MLP neurons of a small language model. Each row is named by its layer, matrix (gate and up: input weights) and neuron, and shows model dimensions 32-127. Each number is 128 + 24 x the weight over its row's rms, rounded and kept within 0 to 255. Numbers have three digits each. A neuron's up and down rows have the sign that makes its largest values positive.
Before each neuron's rows is what it responds to, as a language model described it from the Wikipedia text at the highest values.

Domain modifiers in compounds
L5.gate212:075124164109136128148140114124126162085158164107128160134105142120109149122145140128119185139116135191139123133111106101103133110121131135153117141183108092123116107140130127102109133139095146118173106175101114120148126138104168126116110124169091134123145134138195119091117120145127118129
L5.up212:106086093089128128165110128097148113134149114108100148145120147127156153088106178180164116124122109113142154134077160119173196113111125163152148113138093138085138112137138151146147122128127176149152131142132061110152117136106092094172155088115091104123151116124151121119113140164020141148

Past participles and -able adjectives
L2.gate813:140118153153182134164143134111106106142112142111135162113073131143075108178142107086118137093120113137141114113129090067157163108150099117091124143123119125130153160161169138156130149193156090154130132090142129144105105114108103136097107118157108092154135123130145156119122119142132166155
L2.up813:122120142132148177150123125174109098131160154146127137115212090136144108122149125113106144126121128145179126129175072152172106127169143116134128143097110121133127097106115123145151100128142110158120143162155118131115138125129141130122122165115142114159132132133140146115102137084141110116

Compound modifier endings
L4.gate553:170114121178146125117126109105106107138134117085110118147122108162149116151117077147114116081104115106142121120144121130158175118132114126112122129088140123073132137135132140099093129140142133148125111087149109133119144098173153110160136159183096108134100145109123131114150130184120135100
L4.up553:115112123105113141166122122135134145096082146108143157122116117161158091142157075123172130135117164096132160119179136114149104117111109118108124128125169163199111107134163112102112139142087129120121147095095153116141160173157082144144157085128147152093089156118127099163120111129131127176

Before a person's name
L4.gate169:074115124103129055068147080136120103143173126172120125112132137132171143129124135129161178090146157125114137086147134112167133096137157110112139104124096146145126141118115089113139147128107123128099115136121136125124114148142107110185164119147129154168126124131143134151119155082153103072
L4.up169:094169150164092090098169100092161105112159118153120103153172140140152150120130085141103152106102172103123153076118102092173139112101136141121125128124125094110121114102121153097113106098114160113083128114156125127093107118080135086106167110099114136150113153185121108120115113119138108146

Name-final word pieces
L2.gate773:130113116108146141130141147131116136128149128127130125082111124142148175099157138154094177094168167124142132140112115122134102103118159063157157105153097123128110134093093145179153093114116125101161105125117147114120147164119135102145131148123117111118138137131119142139166130158128108132
L2.up773:134086137042136144093160071130141119159096141118140122097147108117140114144125121111142124161148150176132142128148126120110127130132140147127124093132144101121104119112133152065087116145111144153110096134125152170150107119102129099124127131142094160170135195105130117141139148117120144105

Domain-classifying modifiers
L2.gate219:134164111140172151126150129164112126161139134128112156142131133098128108104163131134144147105152108139124129168126136162169086152117102149096105111116146119129094116107114140123104132104131106133098166134149123122141124143116166138129118148140146104109155128164160157172086127153165162110
L2.up219:137101161146147105136135130164124120137123124110125139154194089123099145131130112143171166133105145148127108149136124131180100121139135137129119123132164100101089114131102144160120138094093127128125133132152154126089175064118151144142125204111106155114080135170121120143123123123170114127

Word-initial R/S fragments
L5.gate135:093133159125162136120124097105165128128113152131155089139146140119127092094148121075109097137162135134161168088154137148152149158097110173110117149149133107122167113144158150155146144171134119123116108117126115117153146067136119138101090086155121145122096143184117138112128138108144131127
L5.up135:138116144098164117123097117163140112145164135111144102150115152151140139139163167103152133097162150153119164086129144156137156107090131140118092100122063121112119138131160140107158161091133163120102143143100143134132077119114153160150140117187158135107093133166141149094153116137144148094

Possessive apostrophes
L4.gate252:105151115107120098150148149144139112143146173165132133106143118161119171110129102130129168137156158127134124109139165097111144119140140129151076151116104125117131136120118137157102160067117112137101125146166097112128147159124144147098105118144169127155082152104114128120123112141121101136
L4.up252:137105168151135130102130139154121116121113141143109136120125131144089114130137142170161138110172153170149108152160139134099153139165109152161138153108136087098112126083141127133111109117175200137125152148152124126127125133113116133152121118116190133128129153126084146147100115172156175140

Modifier before head noun
L5.gate819:124118110118143159123093125109150139152119160177154116165074107147147118149081074111106107124113143122148117123129112087097126142144140124126150048125134113132123112140121141103130159137111099116132119166141087147167085131109118136154124128140097111127137158142126153148104150149152114134
L5.up819:109103081137115115097134135140081127117145169082093086134118102157102130129118106091157125098143095103145149119110125157148140115141104086118135109128128106089088130128091134100157120082127117138097129120150131126178121161121080143098122137109138123091132105125114124150112141121139167136

Table-row starts in sports results
L2.gate895:115138097102143136161141144143129113119132112117095135092188095140118147111071080126141148134146127106134150120159100116124138059139075175103105087118130127086111141162119112121147109176127141131100132176071092168127104123151132082122125115138151113139116152137136142137141080117115106102
L2.up895:136125107133117178134132165136089156140128169135126121081148145099164118161149116125155143185134164140140132114117098141092150087146108148146138071145073120130139099118171100155149110137118125118156137125104148147137141106162154130168145143083128108171143146113154135099142142127167122115

Word-initial fragments
L4.gate447:083104127111135114114105145120161101088072146150161115149132151181122135139131103141163115140141106109121143118132113122129116129117098108089139176123173156142147110092124146129112132142128146118146109159143144105149126135133135085115136145178131124144102120134074111157119093124142119130
L4.up447:091081097135124137163122063074137122140124128141094160159148120117144104144102089116097085101141116107089097108098108156102142116122145124119113177158153136106123107164134160125100113134122138155093107115119123103188152160120187127135154152094117186159135121131108085121117112083138106094

Adjective-completing word endings
L2.gate257:133130140121137130151076132115151118123110125141113140170169109127122163150151146157108123148095122106134149105108115102150147101104121171110143159133132147101124183160097102132097147149080151134123132153164152148133129105163129070153107127117154119117104153135137179126088114117127119151
L2.up257:174122097106105115107113151115111088090108098112149120152125129095164087161079122109158151180113137106120134085135117137074171106117081104085127146135123134086096115109158143134155132118134110152124114118144122153080128163141123108156143115148119151133111095180139137134130145150112115097

Word-initial c/C fragments
L2.gate8:107098144124118115134125141153152135119115098175124097129088114142095154138097148129157112152122134092102119143087154122158132155089184144129137144103126118154182131151122164151135164183095117129143120115134103106137115098128132155138145148124135109123146154092116137166141127106127143132
L2.up8:090148119127086111132063116101116138076114108127110145127111096122151119113112136156141095115119100150062177138122100118151099065115119140129154142147198124121134143113124093140122125101120126065176134127137106171117113086107118066102094171118107141121138123170129115168138178156133130135

Mid-compound continuation pieces
L5.gate604:088136128141126114141162127116104158175109153143144158132101116149124124185138137074174090128119098129143110128119117124094104113148116099168130133143117153143112139171102128108132147124146101099166095150102150189172127089155155113110093133151151111098102142073147101126131154145117082136
L5.up604:145147131132149127102125109102129096074110123163123128121100107133124116133125148163117112082157085115162122169135102188123073098135124145199115096104126114169140104110136156173105133101146142147130163125111091089091137147145122087146162134123135136108166069134126089144082141111123132143

Possessive apostrophe, place names
L5.gate635:121112124133178116135138128106118131114118128150091136157159111131126110109099158128132132141153154123161112095089112141090148132151086083150137115138168123162116118110169129142133161160078153151116105113146092118143145151124154128120156163120154180160120150179126133111102105135107138144
L5.up635:161147159139174111173096087144082069095148155138094056151122145155116134140147139160111132095119103140200071166140115143097128135168151093143114086149152173120118128083088116167126161144090130083123168139133145107101141142057147125155160133110140119111125130150145179106181105143090129158

Head noun onsets
L2.gate727:106096127094159153122110110090143137133108181161118139135121113140130124122159110108124149118156141105139139118152107120122127165139142146125116150076104120133138078116156109107156107167089133142111122149130127085131165108115147083168116120191116118128109102092125090144148163122098143130
L2.up727:071094132089132145163148095090119105122130189150101145144092097148131129122169115138108137117134096096126118138126110122120148169115117147125108114102154100117155110112161144132117150116105092113118132127092124107108130083129109095118085084160115128090129110100091108116131131153114148136

Ordinal position words
L2.gate575:131110081149141110111116159181185124144169142116124061165085128088159129140160144111114123173109117143177147097139118118137115099152144093095131110079139165128101141176159149140122178161125094122143156128108099112107176169162092127105140103148164122093146101143112100093159088135158132145
L2.up575:150085141120146133114134118127136136108122108137119145125152116117169152117134154065113123120112120088116129146115163151116150121121142122131150101111169107181152158142149112158097087116094122129176111106133108139114107109160163168119182143141137118118140107122142156164122050148107096140

Domain noun modifiers
L4.gate180:121110116139086119131100077151165124148084139155126140160127094142100137097154115166133110139176093137125122141116135109074158106125120164175119144107137136092147089120122136106130129105103137123122157163141151179149136117141153101109134129119184110081116151112120121132142140181112149175
L4.up180:120180124095145111162141103137154118139114142140130125126117135109144121095103117083099140146139145144174104113100124141104146093173130146127140112111148123131146147156110113136086120142085118146116109148119155140128100131115117123096106097118049150091146159159089127118098116169102151160

Name-initial word pieces
L4.gate10:104149094131148101129115123164164103121125158103152133133147104143122091131113149112109113110125127160172126131131149129162129118122142150122137126094126133103067146103111122128124115139121154078100129133106131093170130133095121128082103142156099136135097172113136128144145089143142119138
L4.up10:107133103173117162113138114144156128123193122085130132129135128180154097136150155142103148133112155117137137092192158131101138123083126117125115118117160105082123105131101165129135126090167143087124137129128129118168103103103181193122094146145158102157161076131132095133068141144153102134

Word-final suffix pieces
L4.gate425:153150133128129141118103132103111094114118142104095129131096153160101087148103132085135152147128098098129139135145121156111140126102103136122141137096169127134173156141127164115108113151163120126119162128109137109133168106175138160126113109147089123087158173156121140136107108121094149144
L4.up425:130147132133159121157149103146134121124141159107153155169138130115195163171127136143116134133112133125124070117124126153148088154123140151102133091086161127133123113119103107105092145137141085138141152148148120108137147102146099156132125097153096112110128092154108114145118120127110117112

Race and results tables
L5.gate766:117130097113101114148178134092152134104149150100120143150114119130141107176130128115132140143139122199111116157161092125079148123179160118159150156097137134134095099112158097133126115116148150127084145146122054118145133149117122119120150122145141117151164115159150140140165169109111101123
L5.up766:136097113156097121096181168138160145105175169128144088134136140140139119145159152184134107133125115095138145153138093159101124096109126100116151150083119133119141127106122141145139153142149126158103103125149088120175113134150184148099124111132188162087128111146162139109120155120116147096

Inner name-word pieces
L5.gate152:158113125144151113145111081131147065134106150118153139179140181123122148115113123130122130138085138091144139133149145105147141142109170084090121148124123083155147121131125116116137126108141108094137132105148105123106089118126149128093155108144110120096101111136102124110145071134127184084
L5.up152:128139117140134130113173100134133122129160106107142156120101165115135108139099079131136155115144127153120124151117172105126096127114130119100139088096138121101165150123116100136120096111142099144127114134091134178124080135172138132123154147117157119076126083073147142129173141099167140135

Empty table cells
L2.gate781:144079159100127170060135170146133119124109131133125102137144095157121094165072146126093118069154131143141140107110105099142123130134143127095127124117165107106112162112126091140131147185118126119133132159066129159140144143151140069136125176157150126152124146123096105133083111136097144122
L2.up781:169119121132109111164155112097102104135138150167154137093151135149152138148096154155138157153124139132132156199156125112097149121154101115103090146119096150116127125136089145151157122159123152126100128096133132112175107140102141117140121114183086115124141138129123135109145137105128109127

Possessive apostrophe
L2.gate1021:144142145171148114172150132150135102114134136115149144125138137082158155133125156138129182144123153150117133130122125106111134117116126091139113112158155123112092127112148116096117117137097143129103137109107123133133116125100135155115121095157147170122137106118117137127101141099103102137
L2.up1021:111088147148157129132139128193126139114114151131122142111106105127093126155081109137156118121150154119146129151087122097130091140124142170109111098082133144127126095097118120137132121112115153143138148171164143163109125138159130133075163094139158127116110143148161121137121100096118099116

Pronoun before contraction
L5.gate170:119149148136138146120159140095158141075146098143090146126149178153091110128151131153156128118083098096136159117112137123117159134122143134166097098145133097115140133160152136111129121177161161121133152175140192121136179137200173079082151106131174120178153102147149122116107133159160135120
L5.up170:161086130135129153148118117154145164109125144096116127139180081133168106162127103109174112098128118160141127100093126140103147126088156116122134139138131128118137130132154160142117167151077120127159101097160143102141107109134137124111116108174131120118089084098140130060118119161151157134

Table cell endings
L5.gate147:147120098140119132076099116125158121115134121111095111118186131140124129154128172117114171144160139112118102136126133154114129130096112115124182105174123105146084116130129135096146131182120120114151149149137158136102123109128137117163144092150127147167133135159149118151123125154141149131
L5.up147:118143131109116127144120097106105090107101139144122105135127125142146094167141142124087121146076136131140173099145165149133120106053129109127160114102116109139123160119127123150148138132122169094089120126145163078166088185138095111134118135121163171160120141169087120117145132113180110175

Word before group or name
L5.gate686:126127142096127138119072127161140119162126101105113159088105124115124113127077108128150119119098176190133142117083121177127111096103071168117145112146141157153142123096155107118111123137166096129134113093118104165116150116140123115153150123133152095138118177096170144142053151172150127114
L5.up686:106136145120133148109158036166140104119128146114148131116106079080113153143144116138166126133155159071136124122111123153125072116139091115112110139167110177143139145126141141131140141092123132097057112110147099132150116133120104147141133117131146111158101117146089114133164099113135091130

Initial Z in names
L2.gate643:124105156136139099162117113139097112189120141173080142144095134164088177120139150168116048122108140136137098167126140118130134126114149092113138167128104099106124119094103143148099168173108118124139116146121140076140135130095095122107105160094131111152155134116141155151120116159124135119
L2.up643:101102126139101144093135145126104120142106117125092125143153136106164134148148141133070130151104113088155086153094124097130142141120153130083157170168130095093117126139110124162075170094110144128092123170159100079116134116137095127120134174150123115139149136133159157133102098096085133132

Word-initial consonant clusters
L5.gate982:136122103146131128135099132168129120118135166166126140161152146104144126146139113117103136148155118072135152113148098091100145121158128177160103077124117141148125160125121199091115121127201147131124121162163126129128068104141144111144115183159121112139118124145062128157182116143156142178
L5.up982:116129121105127172135156100110144112093165142096143126103133115112149114135126119150128115104106139130158136134135096134130152108157104145115134115096161143148151135132135138137124152110080120146101132092157128115110123079136127076116161113105131148079123146159099136101165144127135093158

Name-completing final pieces
L4.gate779:076169109153109127142132166186180139101110161124139135151129143150114129135125142138156119133168082170148111127162106131104155089153142149161109164136138119119118138131120144143134136149157162096118135180147137117112088105113128087102125143144132140111131176144167177068168114141166126127
L4.up779:124131110098092110108149151113122069155120117147101143130122120110145145121158145185117127147154158146129160133156129097104091101140143116125112155113133089124085102132133144185108131088128103125129181143169144176130117134108128147178152120149110149134110150104135107125105156160089151152

Table cell word pieces
L4.gate467:163117140148149119125149153121135103191126119148091120125099160156107127133149142161124147137117182174137165152152132104175086116174109141153127104110170142101139135084149087180132107140166134111102149113120138100113138140081108077163109130102088142142094136140120134124125125140157150127
L4.up467:105122139150159124137132109129114194138165109143117144138155125156147141098125131155133143112125178144145181164146067162154092132154134143130150118123115139137123093142115141148097133146147149119097107136111123127141093112131093136162114176130164145118104142112147165062137127117144185098

Word-initial R
L2.gate874:118090135095125148170092110135128115119128098114150113170136150120133135112118131133124175139124125099120093104127154090114157163163158111132170086138076129126157091096133119122152145120113119112140125136096107079135175129143120152139120112111146119122113155103095148147111140161106139181
L2.up874:146084137112120112120114135118139160126138115110131135079144137148124148115143149164162121114141131122098143141128134088110134105121077153089141164145159118107099141137110163113136119103144133127142116143150117129097107171137093140138127138127116140122124141125177122120128106126129165099